{"num_hidden_layers": 12, "hidden_act": "gelu", "norm_place": "pre", "norm_eps": 1e-05, "positions": "rope", "rope_theta": 1000000.0, "bias": "none", "extras": ["capped logits"], "init_std_down": 0.00511, "max_grad_norm": 2.0, "decay_shape": "pow", "doc_mask": false}
MLP neurons of a small language model. Each row is named by its layer, matrix (down: output weights) and neuron, and shows model dimensions 80-175. Each number is 50 + 10 x the weight over its row's rms, rounded and kept within 0 to 99.
Before each neuron's rows, "fires before" lists the tokens most often just after its 100 highest values on Wikipedia text that the model never trained on.

fires before: "gh", "p", "ed", "e", "ld", "id"
L5.down912:49 57 37 46 68 65 62 46 47 55 55 47 39 45 39 58 61 38 41 34 70 38 50 43 38 57 56 50 42 67 51 28 49 45 59 44 62 59 53 49 51 53 50 66 55 52 68 56 60 52 51 53 37 72 56 39 32 46 37 57 71 61 59 49 50 47 50 47 51 44 55 56 54 48 57 43 44 44 47 42 64 62 49 29 52 55 30 51 52 50 56 49 51 47 47 42

fires before: "t", "u", "y", "er", "it"
L8.down958:38 38 46 46 20 48 53 42 33 55 55 38 53 47 60 45 47 46 48 59 56 53 51 34 41 60 49 47 47 68 47 53 49 39 58 58 55 65 44 66 70 43 48 46 47 57 34 51 43 35 30 36 63 51 36 59 39 56 49 32 46 51 31 56 62 53 48 53 41 67 57 51 71 47 37 58 50 47 42 53 56 51 50 48 54 37 45 42 41 47 53 47 50 51 64 49

fires before: ",", " the", " he"
L9.down1012:40 45 59 63 49 39 51 44 62 37 34 40 46 48 62 50 52 61 28 46 29 62 55 84 50 44 62 48 51 56 16 51 56 45 46 51 58 45 45 52 45 58 27 54 51 46 59 52 60 49 41 52 53 59 47 41 32 62 32 53 48 56 53 65 45 36 65 56 40 51 51 53 42 62 42 60 63 50 67 39 35 67 52 25 52 42 42 64 52 47 54 56 41 53 59 34

fires before: "-", "o"
L7.down225:25 56 43 49 57 51 64 58 44 47 69 45 27 51 45 49 46 50 62 54 44 63 60 53 45 51 47 56 69 77 62 42 50 54 60 43 42 68 41 45 70 27 49 57 52 56 39 44 55 50 39 30 46 37 47 61 47 53 45 42 32 49 29 54 32 46 66 50 61 47 64 49 23 35 38 63 54 40 48 62 42 44 43 53 50 39 39 28 46 56 57 48 53 54 44 54

fires before: "ac", "iv", "ain", "p", "u", "od"
L6.down159:61 48 49 50 49 57 54 42 51 60 42 52 37 40 43 56 44 51 38 49 53 58 34 39 58 39 54 67 62 42 61 46 45 60 46 53 30 35 59 42 51 46 38 54 59 45 46 54 41 50 60 49 59 32 56 49 47 49 57 67 35 50 36 48 50 55 51 49 47 50 45 57 55 39 45 48 48 48 45 53 61 56 58 61 55 34 44 54 61 52 36 42 31 65 57 68

fires before: "2", "c", "he", "1", "er", "ce"
L9.down809:33 51 33 59 61 35 57 39 64 56 40 51 57 44 44 51 65 43 46 47 51 44 54 44 52 37 51 50 62 49 54 55 42 57 53 48 49 47 42 48 43 42 45 58 48 57 51 41 49 45 43 28 49 48 58 42 54 73 45 42 47 51 36 53 55 52 56 45 49 53 45 60 60 50 55 34 67 58 46 50 39 49 60 26 35 38 54 70 52 54 59 45 48 37 45 61

fires before: "4", "3", "7", "6", "ot"
L9.down331:37 70 58 48 47 65 36 40 56 49 39 54 44 60 43 48 61 66 47 42 39 41 44 33 44 63 50 29 54 46 49 51 42 47 39 48 47 50 46 46 54 51 48 61 59 39 53 29 61 58 58 44 39 48 64 59 49 54 54 40 56 54 52 48 56 34 44 41 50 54 43 53 55 50 44 54 65 62 35 43 69 44 53 48 57 48 61 34 22 41 59 43 51 38 35 40

fires before: "y", "es", "t", "ot", "p", "ac"
L8.down279:36 54 31 55 63 30 64 44 55 60 49 62 59 71 57 41 37 42 28 47 57 55 51 50 59 44 64 58 45 58 61 20 56 52 56 63 45 47 65 49 46 51 43 30 68 66 66 60 53 68 46 56 49 43 44 43 65 72 44 64 41 53 35 64 61 58 51 51 45 46 46 45 46 42 50 68 53 50 42 51 56 56 47 54 50 35 48 42 42 53 33 43 45 69 42 59

fires before: "e", "f", "t", "ly", "es", "il"
L6.down497:43 62 52 48 58 64 55 69 46 67 48 30 33 43 49 00 48 52 53 62 56 55 55 48 42 54 37 56 50 54 63 35 58 38 47 43 35 59 32 39 54 40 53 52 39 59 65 63 49 49 46 72 54 68 46 42 40 44 56 49 62 51 54 44 54 56 58 43 55 47 26 39 69 40 57 59 59 51 31 38 44 62 54 47 40 55 65 63 38 41 51 50 57 54 58 46

fires before: " ", "o", ",", "en"
L7.down889:61 60 39 76 68 54 36 42 53 73 52 32 54 63 58 45 55 47 43 53 47 90 48 37 49 61 49 44 36 47 50 60 50 47 67 79 48 30 48 58 55 46 58 54 51 47 46 52 53 37 59 57 43 53 50 58 54 36 53 54 46 42 45 48 57 43 46 33 51 57 54 59 59 45 50 49 51 69 70 46 52 64 62 52 39 70 47 32 46 51 58 39 58 56 59 64

fires before: "n", "g", "ed", "d", "c"
L9.down530:50 48 54 41 71 40 40 51 52 47 50 41 60 53 58 54 39 59 44 64 36 38 52 41 59 60 59 38 38 54 34 55 47 54 43 54 46 64 39 52 50 34 72 44 54 54 41 50 34 55 50 47 61 54 59 51 72 50 59 57 45 52 47 51 48 36 42 54 55 83 54 39 50 66 58 34 28 64 61 67 66 38 47 42 53 42 24 43 46 43 42 53 55 45 41 51

fires before: " ", "t", "ic", " of", "ack"
L6.down93:44 46 66 59 62 41 53 55 48 59 55 54 47 76 68 31 58 52 43 42 64 52 50 35 54 65 50 40 45 59 46 37 49 69 52 45 55 52 54 48 54 66 26 31 48 49 67 45 49 61 50 50 30 44 54 57 56 53 50 42 45 51 38 54 40 54 56 40 28 50 58 62 65 46 41 40 44 65 40 42 48 52 52 44 60 40 55 50 58 53 56 49 55 49 56 43

fires before: "ter", " ", "ment", "ric", " the"
L9.down806:71 58 71 40 31 47 44 47 42 38 57 42 61 60 55 43 55 49 55 61 65 69 64 60 63 55 49 56 38 40 49 43 50 44 54 41 40 61 55 54 36 45 50 51 50 53 54 68 46 56 44 58 49 49 52 34 59 32 51 29 53 54 56 47 44 53 58 45 35 41 44 57 56 35 49 61 46 25 59 73 48 59 52 41 60 32 41 48 52 46 44 48 52 43 39 49

fires before: " ", ",", "6", "2", "7"
L8.down775:48 49 36 55 42 54 51 45 55 64 35 52 37 53 65 49 51 50 58 57 49 57 51 53 61 58 39 38 60 58 54 34 30 57 25 58 51 56 55 33 50 33 37 62 69 44 49 58 42 57 53 55 65 38 51 48 51 77 46 40 53 50 58 51 68 58 55 67 48 48 56 66 50 52 37 52 59 60 60 48 45 36 57 45 60 60 67 49 58 60 64 46 48 53 47 44

fires before: "or", "s", "an", "ment", "ing"
L7.down100:52 54 42 47 57 49 48 48 40 42 43 33 60 41 41 59 51 52 67 54 60 37 54 56 55 56 49 41 70 55 58 50 54 63 46 69 54 54 60 56 41 51 69 67 68 28 56 83 46 44 48 41 66 44 44 47 64 60 42 52 60 46 50 52 45 54 53 59 44 49 51 42 46 50 53 60 47 51 42 52 43 52 62 43 57 42 39 56 51 54 66 60 59 61 55 51

fires before: "e", " ", "ing", "f"
L7.down308:61 69 50 37 71 47 50 63 63 55 62 40 44 42 42 57 67 36 48 45 40 51 59 51 55 57 48 54 55 58 54 59 59 54 43 36 55 61 59 45 53 41 59 54 41 58 42 49 48 35 50 51 44 60 56 54 32 61 56 66 25 56 63 48 58 49 59 41 34 66 51 44 58 64 69 62 62 58 44 41 63 51 51 40 62 41 50 45 37 47 46 54 62 49 50 56

fires before: "ia", "2", "1", "3", "s"
L9.down41:61 36 37 81 76 47 47 50 54 30 46 39 35 48 47 34 55 40 38 53 45 69 39 30 50 38 48 74 46 51 55 46 48 43 52 32 49 52 47 53 61 61 39 45 49 58 70 58 31 54 64 44 58 58 39 45 61 46 39 56 57 56 73 53 45 37 40 49 46 49 46 48 57 54 56 38 60 33 57 56 52 52 51 57 54 56 67 70 58 56 47 50 42 40 55 32

fires before: " ", ",", " the", " to", "il"
L5.down535:46 46 52 46 37 43 50 49 68 51 50 43 48 53 42 65 43 37 58 51 41 46 58 45 48 58 66 55 44 62 51 42 55 31 44 50 50 60 59 59 53 56 49 34 47 44 63 53 57 44 58 45 50 54 50 34 49 57 73 71 44 52 56 53 56 31 35 56 46 51 54 67 54 54 46 61 55 61 49 56 43 58 33 30 38 56 52 55 52 44 74 46 67 53 64 53

fires before: "m", " the", " "
L9.down367:45 42 39 21 44 45 51 74 46 53 49 39 36 51 56 68 53 43 59 61 39 58 59 58 52 76 51 35 55 38 53 62 40 38 54 45 46 53 48 46 73 55 51 51 53 52 37 56 63 47 42 48 43 46 31 41 41 68 46 46 52 42 41 53 64 55 31 55 51 50 59 55 59 50 45 50 64 42 58 58 48 40 37 37 46 46 47 43 57 52 59 40 52 62 42 51

fires before: "er", "en", "t", "es", "in"
L9.down1013:41 52 55 52 59 50 51 76 59 56 56 78 38 51 44 36 49 48 60 46 51 52 56 47 51 55 29 57 38 58 54 60 49 53 54 43 43 53 60 40 39 69 36 59 59 47 62 50 45 52 56 65 34 49 52 45 40 37 45 54 39 62 51 46 47 55 41 51 51 54 56 54 63 34 30 36 67 43 20 56 57 56 49 47 75 41 53 57 37 47 48 53 59 47 58 45

fires before: ":", "en", "o"
L9.down881:50 55 56 35 51 48 60 65 48 33 61 49 48 66 69 59 37 50 51 70 29 65 47 68 43 67 38 64 52 56 36 57 40 59 38 46 57 49 35 53 56 39 38 75 46 62 30 56 44 43 64 42 53 47 63 58 67 61 48 29 58 47 49 41 51 60 45 51 60 44 64 42 62 56 59 42 58 49 54 41 46 44 63 50 53 51 69 36 57 60 45 49 50 58 46 45

fires before: "im", "ay", "on", "h", "our", "e"
L8.down892:34 57 58 67 59 68 37 34 51 66 39 55 63 54 42 51 51 38 46 63 54 52 51 36 48 46 56 53 55 50 53 43 38 55 51 65 40 73 55 58 70 54 56 39 42 34 42 60 54 54 55 42 47 32 45 40 65 40 66 47 49 47 41 57 53 70 49 56 26 55 46 51 45 31 55 64 67 48 47 30 43 44 43 34 61 47 40 40 58 52 61 52 58 55 51 32

fires before: " ", ":", "en", "ia", "ent", "ri"
L7.down44:54 49 60 59 60 41 42 52 46 50 60 60 59 51 65 56 53 38 36 42 39 51 59 40 45 63 54 38 28 41 63 53 51 45 59 51 48 40 41 42 45 34 50 61 43 47 51 65 56 49 55 37 50 56 56 33 60 28 44 61 49 63 37 30 38 46 47 44 62 54 46 51 57 48 63 66 66 60 43 46 41 52 43 39 47 49 51 56 51 57 51 42 50 59 39 47

fires before: "h", "in", "an", "t"
L5.down574:52 43 36 45 45 43 41 66 63 48 52 48 67 52 62 41 35 77 44 51 65 62 60 43 57 54 48 61 37 54 49 33 29 50 53 61 55 34 49 48 35 59 66 51 60 44 45 46 62 51 49 52 25 35 38 43 66 52 46 50 43 39 62 55 47 45 57 63 63 44 62 45 33 57 59 58 44 59 49 41 60 63 56 61 64 43 52 54 61 61 45 52 63 53 41 36

fires before: " ", ","
L6.down407:61 49 56 35 51 61 48 49 52 42 53 58 35 68 52 61 34 36 36 38 53 41 50 35 38 62 52 46 48 44 37 47 48 43 40 61 45 63 47 57 60 57 42 52 62 45 43 46 60 46 25 63 31 45 56 48 46 59 47 33 44 52 50 55 50 66 51 54 55 36 60 46 51 28 53 72 46 54 33 58 43 55 42 66 60 56 55 56 45 61 52 55 50 20 67 58

fires before: "u", "is", "ment", " ", "00", "on"
L6.down700:45 60 63 59 48 40 57 42 38 60 47 57 46 52 52 49 40 46 61 76 66 40 62 48 54 50 41 62 44 51 55 52 50 43 46 42 31 51 31 39 39 65 44 52 42 54 43 65 53 55 62 45 57 53 42 51 53 49 38 48 37 46 52 46 48 44 41 50 50 31 50 49 34 50 62 70 48 53 53 55 41 41 53 62 60 46 57 62 49 44 51 42 55 67 52 35

fires before: "6", "5", "4", "7", "8", "ver"
L9.down433:43 47 65 48 50 45 20 45 50 56 57 47 49 51 75 47 54 62 28 51 62 66 51 59 48 48 53 45 50 58 45 48 33 40 40 53 44 47 59 46 49 52 49 64 63 54 45 48 59 56 54 68 64 52 58 46 48 55 49 48 51 68 45 58 68 51 50 68 59 66 42 50 40 55 24 47 63 64 41 42 49 57 54 48 46 44 48 59 17 44 43 47 55 55 59 49

fires before: "as", "b", "ed", "at", "v"
L9.down486:38 42 35 52 55 47 55 57 59 57 52 51 59 72 38 41 41 61 36 43 45 42 51 33 73 49 60 51 59 49 61 55 48 64 56 38 70 45 39 51 41 46 50 63 60 77 53 62 41 58 47 27 57 63 44 48 53 61 43 46 45 79 43 36 46 58 43 56 58 31 40 50 49 49 35 47 46 40 45 70 37 39 66 49 61 44 64 42 47 43 66 53 40 52 46 68

fires before: "ed", "d", "he", "gh", "b", "c"
L6.down573:33 72 38 49 67 47 53 59 50 49 59 50 67 46 53 53 44 54 36 45 29 45 55 69 56 62 48 32 43 55 78 53 47 43 61 53 54 48 52 44 48 53 62 66 61 68 64 51 57 52 42 47 38 50 46 30 41 34 42 42 47 61 49 49 48 45 63 59 43 38 58 38 56 47 34 63 40 52 56 43 46 62 39 46 42 63 58 42 49 31 61 39 39 44 56 41

fires before: "t", "or", " –", "d", "f"
L8.down69:65 48 53 26 55 46 52 58 47 56 55 47 57 47 46 56 50 48 45 64 42 54 50 45 49 65 61 42 47 42 59 49 48 49 63 68 49 42 44 53 41 55 70 58 53 49 34 48 57 51 53 42 53 55 43 65 46 41 42 52 43 54 54 47 37 51 39 62 48 24 56 35 67 41 45 49 54 32 50 41 63 54 40 55 53 67 53 45 44 44 62 42 42 45 54 69

fires before: " ", "ust", ".", ",", "y"
L5.down1009:50 42 46 64 57 65 53 48 51 45 53 36 46 57 37 51 43 55 39 42 45 54 56 44 66 57 37 56 60 28 60 47 65 51 48 37 69 43 56 51 53 40 52 64 52 42 74 59 38 47 42 55 48 46 64 29 37 36 49 49 75 40 26 41 51 59 48 59 39 49 46 49 49 59 62 50 53 67 40 43 47 58 45 62 71 50 38 49 35 51 71 31 53 55 63 42

fires before: "h", " |", " the", " a", "u"
L5.down757:64 58 48 31 50 53 56 42 43 32 42 59 58 57 47 63 50 56 38 35 32 56 55 60 74 50 53 38 41 38 54 49 54 31 49 47 60 48 40 40 71 48 54 63 51 66 61 52 48 35 76 46 33 41 53 42 64 49 38 56 46 50 48 53 45 43 52 70 29 60 56 51 48 78 52 56 68 42 28 58 30 43 56 24 34 58 35 41 58 59 46 61 26 67 52 53

fires before: "or", "m", " of", "t", "v"
L9.down374:54 49 39 49 43 44 25 57 58 54 41 56 54 44 67 53 58 66 31 53 50 43 53 61 51 53 60 51 61 58 56 62 47 79 57 42 50 45 47 56 65 59 48 64 55 39 50 45 46 61 50 50 38 43 29 46 54 36 58 43 73 43 59 36 63 30 53 57 38 41 64 42 49 50 64 44 48 44 47 33 54 47 28 50 46 49 38 44 60 56 37 50 37 40 52 46

fires before: " ", "r", " the", " J", "2"
L9.down811:42 49 43 40 56 34 27 46 27 47 45 52 44 52 52 52 51 58 46 59 44 48 59 41 57 56 66 39 62 42 51 53 58 49 42 51 60 53 69 41 56 42 37 55 53 51 56 43 59 46 45 55 45 46 47 36 31 55 43 46 38 56 49 47 20 47 58 48 61 65 51 44 38 59 26 66 63 50 55 60 51 62 54 33 71 35 68 64 56 36 46 50 43 60 51 47

fires before: "en", "ore", "in"
L9.down586:40 47 72 68 65 49 64 39 50 47 55 54 42 65 54 53 54 53 46 56 39 47 39 59 52 50 32 65 53 62 36 76 40 70 53 48 50 56 66 60 69 49 48 58 40 46 54 55 51 46 61 45 48 49 60 46 53 44 44 51 47 57 48 51 44 52 57 50 63 45 43 72 51 67 50 55 32 45 54 41 37 45 47 41 44 57 69 45 48 61 53 47 63 49 62 51

fires before: "en", "ed", "ing", "ver", "s", "f"
L9.down57:45 58 62 47 47 46 42 45 48 44 55 34 64 42 33 68 68 40 43 53 39 38 41 39 46 61 49 55 72 60 40 50 41 60 49 57 55 46 46 46 33 42 48 56 53 38 40 45 39 52 48 46 62 49 54 46 54 44 36 55 43 65 73 49 58 52 66 31 28 59 48 51 45 73 68 50 59 38 44 52 67 53 60 53 49 32 45 35 61 53 44 56 52 40 57 48

fires before: "e", "n"
L9.down278:55 48 40 42 51 18 58 55 49 73 55 41 46 53 47 48 53 54 54 69 55 49 76 45 56 50 47 31 41 43 68 67 49 52 43 28 35 62 45 58 44 57 46 47 41 49 40 36 45 51 57 55 45 40 45 37 43 47 49 59 46 46 65 43 44 55 56 50 31 43 48 57 51 45 58 42 60 71 40 47 64 44 40 38 45 53 55 43 48 47 57 71 47 49 54 51

fires before: "1", "8", ",", "01", "9"
L5.down59:36 42 59 60 50 44 49 45 52 45 23 58 51 71 54 33 58 57 46 64 52 62 43 35 37 59 50 44 40 59 69 29 49 59 60 27 31 41 52 57 40 54 52 46 49 54 44 54 43 58 43 56 35 39 60 44 56 42 37 39 49 64 31 38 49 61 56 42 40 52 62 59 39 40 57 40 54 44 59 52 32 74 52 56 43 56 56 73 46 30 44 53 56 56 32 58

fires before: "ber", ",", "ember", "ol", "."
L8.down395:33 51 54 53 54 56 63 57 37 65 40 56 40 45 47 54 42 53 41 59 52 57 67 56 51 57 32 58 45 48 55 51 39 64 42 48 49 34 56 62 46 44 37 56 53 43 33 51 37 67 52 52 66 35 60 52 44 43 48 31 53 62 46 41 56 48 53 57 51 48 51 73 50 50 31 54 43 54 64 44 77 33 35 50 71 36 57 59 52 46 55 51 33 34 46 54

fires before: "as", "ad", "he", "u", "c"
L7.down923:40 36 38 59 51 40 55 44 62 55 42 54 76 60 37 49 41 43 35 59 57 42 46 66 50 57 49 46 36 65 44 47 62 53 59 53 36 59 54 35 47 40 58 42 73 70 41 63 44 60 47 35 55 49 42 40 59 51 50 56 50 55 52 39 50 61 50 46 60 38 51 42 62 46 55 40 78 56 52 42 38 62 63 52 64 61 49 57 52 52 43 57 49 48 55 39

fires before: "t", "u", "uc", "er", "h", "he"
L5.down13:39 45 47 49 33 44 52 50 62 49 35 59 67 58 53 51 58 46 58 59 54 40 36 49 55 37 59 67 54 65 51 54 60 27 54 46 57 53 46 58 51 44 56 45 47 58 43 44 46 49 60 60 47 38 49 53 45 37 56 32 64 32 37 36 50 60 38 56 48 52 49 54 69 53 51 59 52 57 48 46 46 37 45 72 46 40 51 67 56 47 46 46 53 55 59 36

fires before: "an", "y", "f", "ed", "ing", "s"
L7.down461:61 58 45 47 58 53 45 45 71 48 40 48 54 42 62 61 50 51 46 79 44 40 31 50 41 50 49 45 59 60 43 63 36 30 35 42 53 59 52 55 37 61 52 62 60 48 37 52 51 44 43 53 38 59 56 48 60 63 52 62 36 45 58 48 30 65 46 55 63 52 43 39 44 50 50 46 46 47 59 40 63 46 19 56 39 56 52 42 64 62 42 62 49 49 55 37

fires before: " ", ",", "1"
L7.down116:48 50 53 57 44 43 58 62 43 52 29 54 43 46 52 43 48 48 32 61 65 63 63 38 46 65 36 53 53 75 56 29 62 46 67 37 53 58 61 48 47 54 34 52 56 54 48 48 52 40 45 45 37 62 57 51 50 64 40 30 53 67 59 53 47 43 50 58 45 35 56 57 65 53 42 41 63 48 48 40 45 44 39 60 38 47 59 41 51 53 51 48 51 41 48 50

fires before: " ", "ber", "or", ",", "2"
L6.down284:69 55 48 53 55 73 55 46 40 53 55 56 27 38 40 51 33 48 53 61 41 45 35 54 47 49 38 63 56 57 33 56 54 63 53 50 46 50 44 64 69 49 41 56 58 55 49 47 51 45 55 52 57 47 60 59 44 56 49 29 50 49 59 48 42 55 61 56 66 47 70 52 53 42 58 50 54 52 37 42 82 35 51 29 51 48 43 43 47 61 68 52 53 42 40 59

fires before: "an", "al", "n", "e", "h", "es"
L5.down484:59 50 37 21 58 39 62 49 49 62 55 58 50 75 52 49 47 59 70 55 42 57 43 48 58 48 45 45 56 64 39 53 41 71 52 40 44 54 42 66 33 59 57 47 49 34 40 62 35 49 60 57 67 60 77 60 57 53 60 68 26 53 70 60 42 24 35 44 40 36 46 47 49 42 41 48 43 66 58 53 60 47 51 57 35 53 47 51 45 49 63 43 42 50 56 48

fires before: "ent", "ed", "il", "er", "en", "e"
L8.down260:48 33 58 58 47 63 68 59 52 43 50 54 33 57 40 56 52 62 51 52 53 45 52 65 73 62 37 63 38 60 48 72 55 58 45 54 43 50 48 49 32 51 41 48 67 49 56 58 59 38 48 42 44 51 52 48 57 51 49 45 59 42 38 59 44 40 61 50 55 44 42 52 64 44 29 37 54 37 52 55 31 61 49 49 50 45 43 40 35 64 48 52 64 53 52 55

fires before: "e", " ", ".", "ac"
L7.down580:49 55 60 45 63 53 61 44 50 43 52 43 50 55 47 55 54 63 46 44 41 51 37 40 55 43 29 39 44 30 56 59 58 45 48 34 55 47 47 60 67 34 40 56 54 49 44 57 42 44 46 52 41 43 58 50 58 66 49 72 49 58 58 40 57 38 59 84 36 49 47 60 47 55 51 53 41 37 45 43 54 77 65 73 47 52 43 42 39 54 38 60 51 43 51 41

fires before: "m", "n", "y", ":", "en"
L6.down256:74 53 54 44 41 51 50 46 45 57 44 59 58 66 43 53 42 49 55 85 25 45 51 51 51 56 52 48 47 57 43 73 53 81 47 55 56 51 46 48 69 63 56 58 55 54 32 54 62 59 50 60 43 45 34 36 50 56 50 60 52 69 57 29 43 28 44 53 26 48 44 44 36 39 56 50 63 64 24 43 44 44 63 45 40 50 47 65 67 40 55 54 39 53 48 59

fires before: "t", "er", "es", "al", "r", "gh"
L9.down178:52 53 47 47 47 33 52 38 61 50 65 61 46 52 49 50 55 53 55 59 52 45 47 57 62 51 48 61 45 38 56 45 50 64 60 52 56 40 42 54 47 58 50 47 51 47 60 55 49 59 49 53 56 48 47 29 33 45 38 31 47 55 48 60 46 60 64 43 51 53 64 49 56 34 47 43 47 35 41 55 52 58 61 52 49 45 41 50 55 51 48 51 48 40 39 69

fires before: "e", "t", "ay", "in", "w", "em"
L9.down135:33 62 53 63 54 54 52 48 44 48 57 42 41 51 54 54 52 46 48 31 55 34 46 59 44 53 44 53 56 40 66 63 52 42 29 45 49 50 62 46 42 35 57 53 45 30 61 37 58 39 52 57 53 43 58 46 54 33 29 43 64 57 61 83 51 46 67 61 53 43 60 38 65 56 58 51 34 44 47 51 56 46 61 61 44 46 54 60 42 36 50 55 52 51 51 60

fires before: "t", "an", ":", "ut", "al", "v"
L9.down395:55 43 39 53 54 54 38 48 43 59 46 39 68 54 45 37 45 46 55 58 36 50 45 52 27 26 52 64 36 46 60 40 70 69 79 54 54 55 31 57 44 60 61 48 61 55 44 38 29 65 64 62 39 45 57 49 39 39 37 58 62 46 73 44 37 38 63 41 67 46 44 42 42 53 57 59 56 54 61 35 54 41 41 52 46 51 38 53 58 59 53 52 50 30 61 53

fires before: "4", "2", "6", "0", "9"
L9.down901:39 56 47 41 49 52 34 60 49 32 63 50 53 60 55 59 56 51 20 48 68 61 46 39 39 43 51 64 51 53 55 52 46 46 48 47 56 58 71 41 56 42 46 57 65 38 31 44 46 66 47 43 61 50 49 59 58 54 53 48 42 42 41 40 59 48 35 47 48 38 53 41 41 45 51 46 46 48 47 45 50 48 43 43 67 47 59 54 18 47 33 39 44 49 46 63

fires before: "e", "as", "on", " is", " are", "ated"
L5.down407:37 48 65 55 51 40 47 66 71 54 59 47 51 36 40 29 53 51 48 58 29 57 70 53 48 61 50 64 50 45 42 51 39 44 40 73 56 39 51 62 60 72 55 35 31 46 38 64 36 42 44 50 59 49 50 66 50 55 64 43 63 56 57 42 45 54 54 45 40 55 61 39 58 22 53 59 62 41 52 40 45 52 49 29 50 59 53 51 54 54 37 51 51 50 45 56

fires before: " to", " a", " the", " his", " on", " b"
L8.down850:56 66 63 60 51 53 57 46 61 56 46 36 42 58 37 61 32 39 45 48 49 47 47 43 62 62 41 56 69 51 55 61 55 62 38 48 33 42 54 49 58 43 43 54 40 47 43 45 65 46 54 53 32 63 55 46 33 55 47 53 46 50 41 52 53 47 52 64 45 66 37 62 50 53 41 38 64 28 61 53 53 31 34 42 50 37 52 44 45 47 69 43 40 54 34 27

fires before: "er", "ic", "it", "her", "t", "al"
L9.down124:66 49 55 74 59 60 44 53 50 50 48 61 47 32 48 38 48 48 38 35 50 78 43 45 56 57 64 46 37 54 53 65 50 57 53 43 59 39 47 49 29 76 62 64 60 52 50 35 56 50 44 79 52 39 57 45 33 42 56 53 50 54 41 41 46 44 56 63 47 46 48 46 63 54 70 52 37 47 28 43 46 52 33 45 38 59 73 54 54 49 53 40 51 61 64 47

fires before: "ed", "n", "m", "ing", " to", " in"
L6.down283:44 69 64 48 57 33 77 60 51 37 40 49 51 44 49 58 40 42 45 57 43 29 34 54 46 71 59 39 48 52 30 44 30 61 48 44 47 40 35 46 51 49 64 58 29 41 30 59 55 44 52 54 58 59 43 45 62 56 57 60 68 62 39 51 50 41 37 55 35 49 66 42 54 55 51 55 39 52 50 55 47 30 65 42 45 45 59 35 45 63 32 53 34 26 42 48

fires before: "s", "ab", "h", "im", "f"
L9.down842:60 51 55 51 57 51 38 43 46 49 50 47 56 52 43 41 60 42 52 64 48 43 31 55 36 46 60 40 49 52 53 58 54 43 48 49 49 57 47 53 56 66 31 49 58 56 62 61 64 69 51 50 25 53 46 75 44 60 45 52 38 54 31 49 42 45 36 66 44 52 61 45 49 56 44 39 39 47 68 60 48 43 52 51 35 41 30 44 61 42 58 50 46 47 50 65

fires before: "her", "al", "o", "gh", "en"
L5.down970:51 45 63 40 42 50 61 58 54 49 66 60 37 41 29 57 52 48 54 56 54 60 55 33 49 53 49 61 51 54 58 55 46 36 39 55 43 64 46 43 47 38 38 41 51 56 54 38 74 57 50 49 59 47 54 64 57 45 51 52 25 42 58 37 36 61 54 44 55 54 51 53 44 14 56 40 42 54 55 51 43 42 36 57 63 42 46 49 57 45 38 65 44 54 58 54

fires before: " the", "e", "y", "er", "p"
L6.down441:57 58 65 44 53 41 49 42 32 65 29 42 57 59 51 41 69 44 53 42 60 51 62 42 48 66 58 21 53 44 63 55 41 51 71 36 33 48 54 51 40 61 52 37 37 49 37 32 37 45 30 53 54 49 50 53 49 51 47 51 48 47 36 46 31 64 42 40 44 56 51 52 45 67 56 61 50 65 57 54 64 44 44 49 52 49 54 43 53 68 57 50 57 50 46 32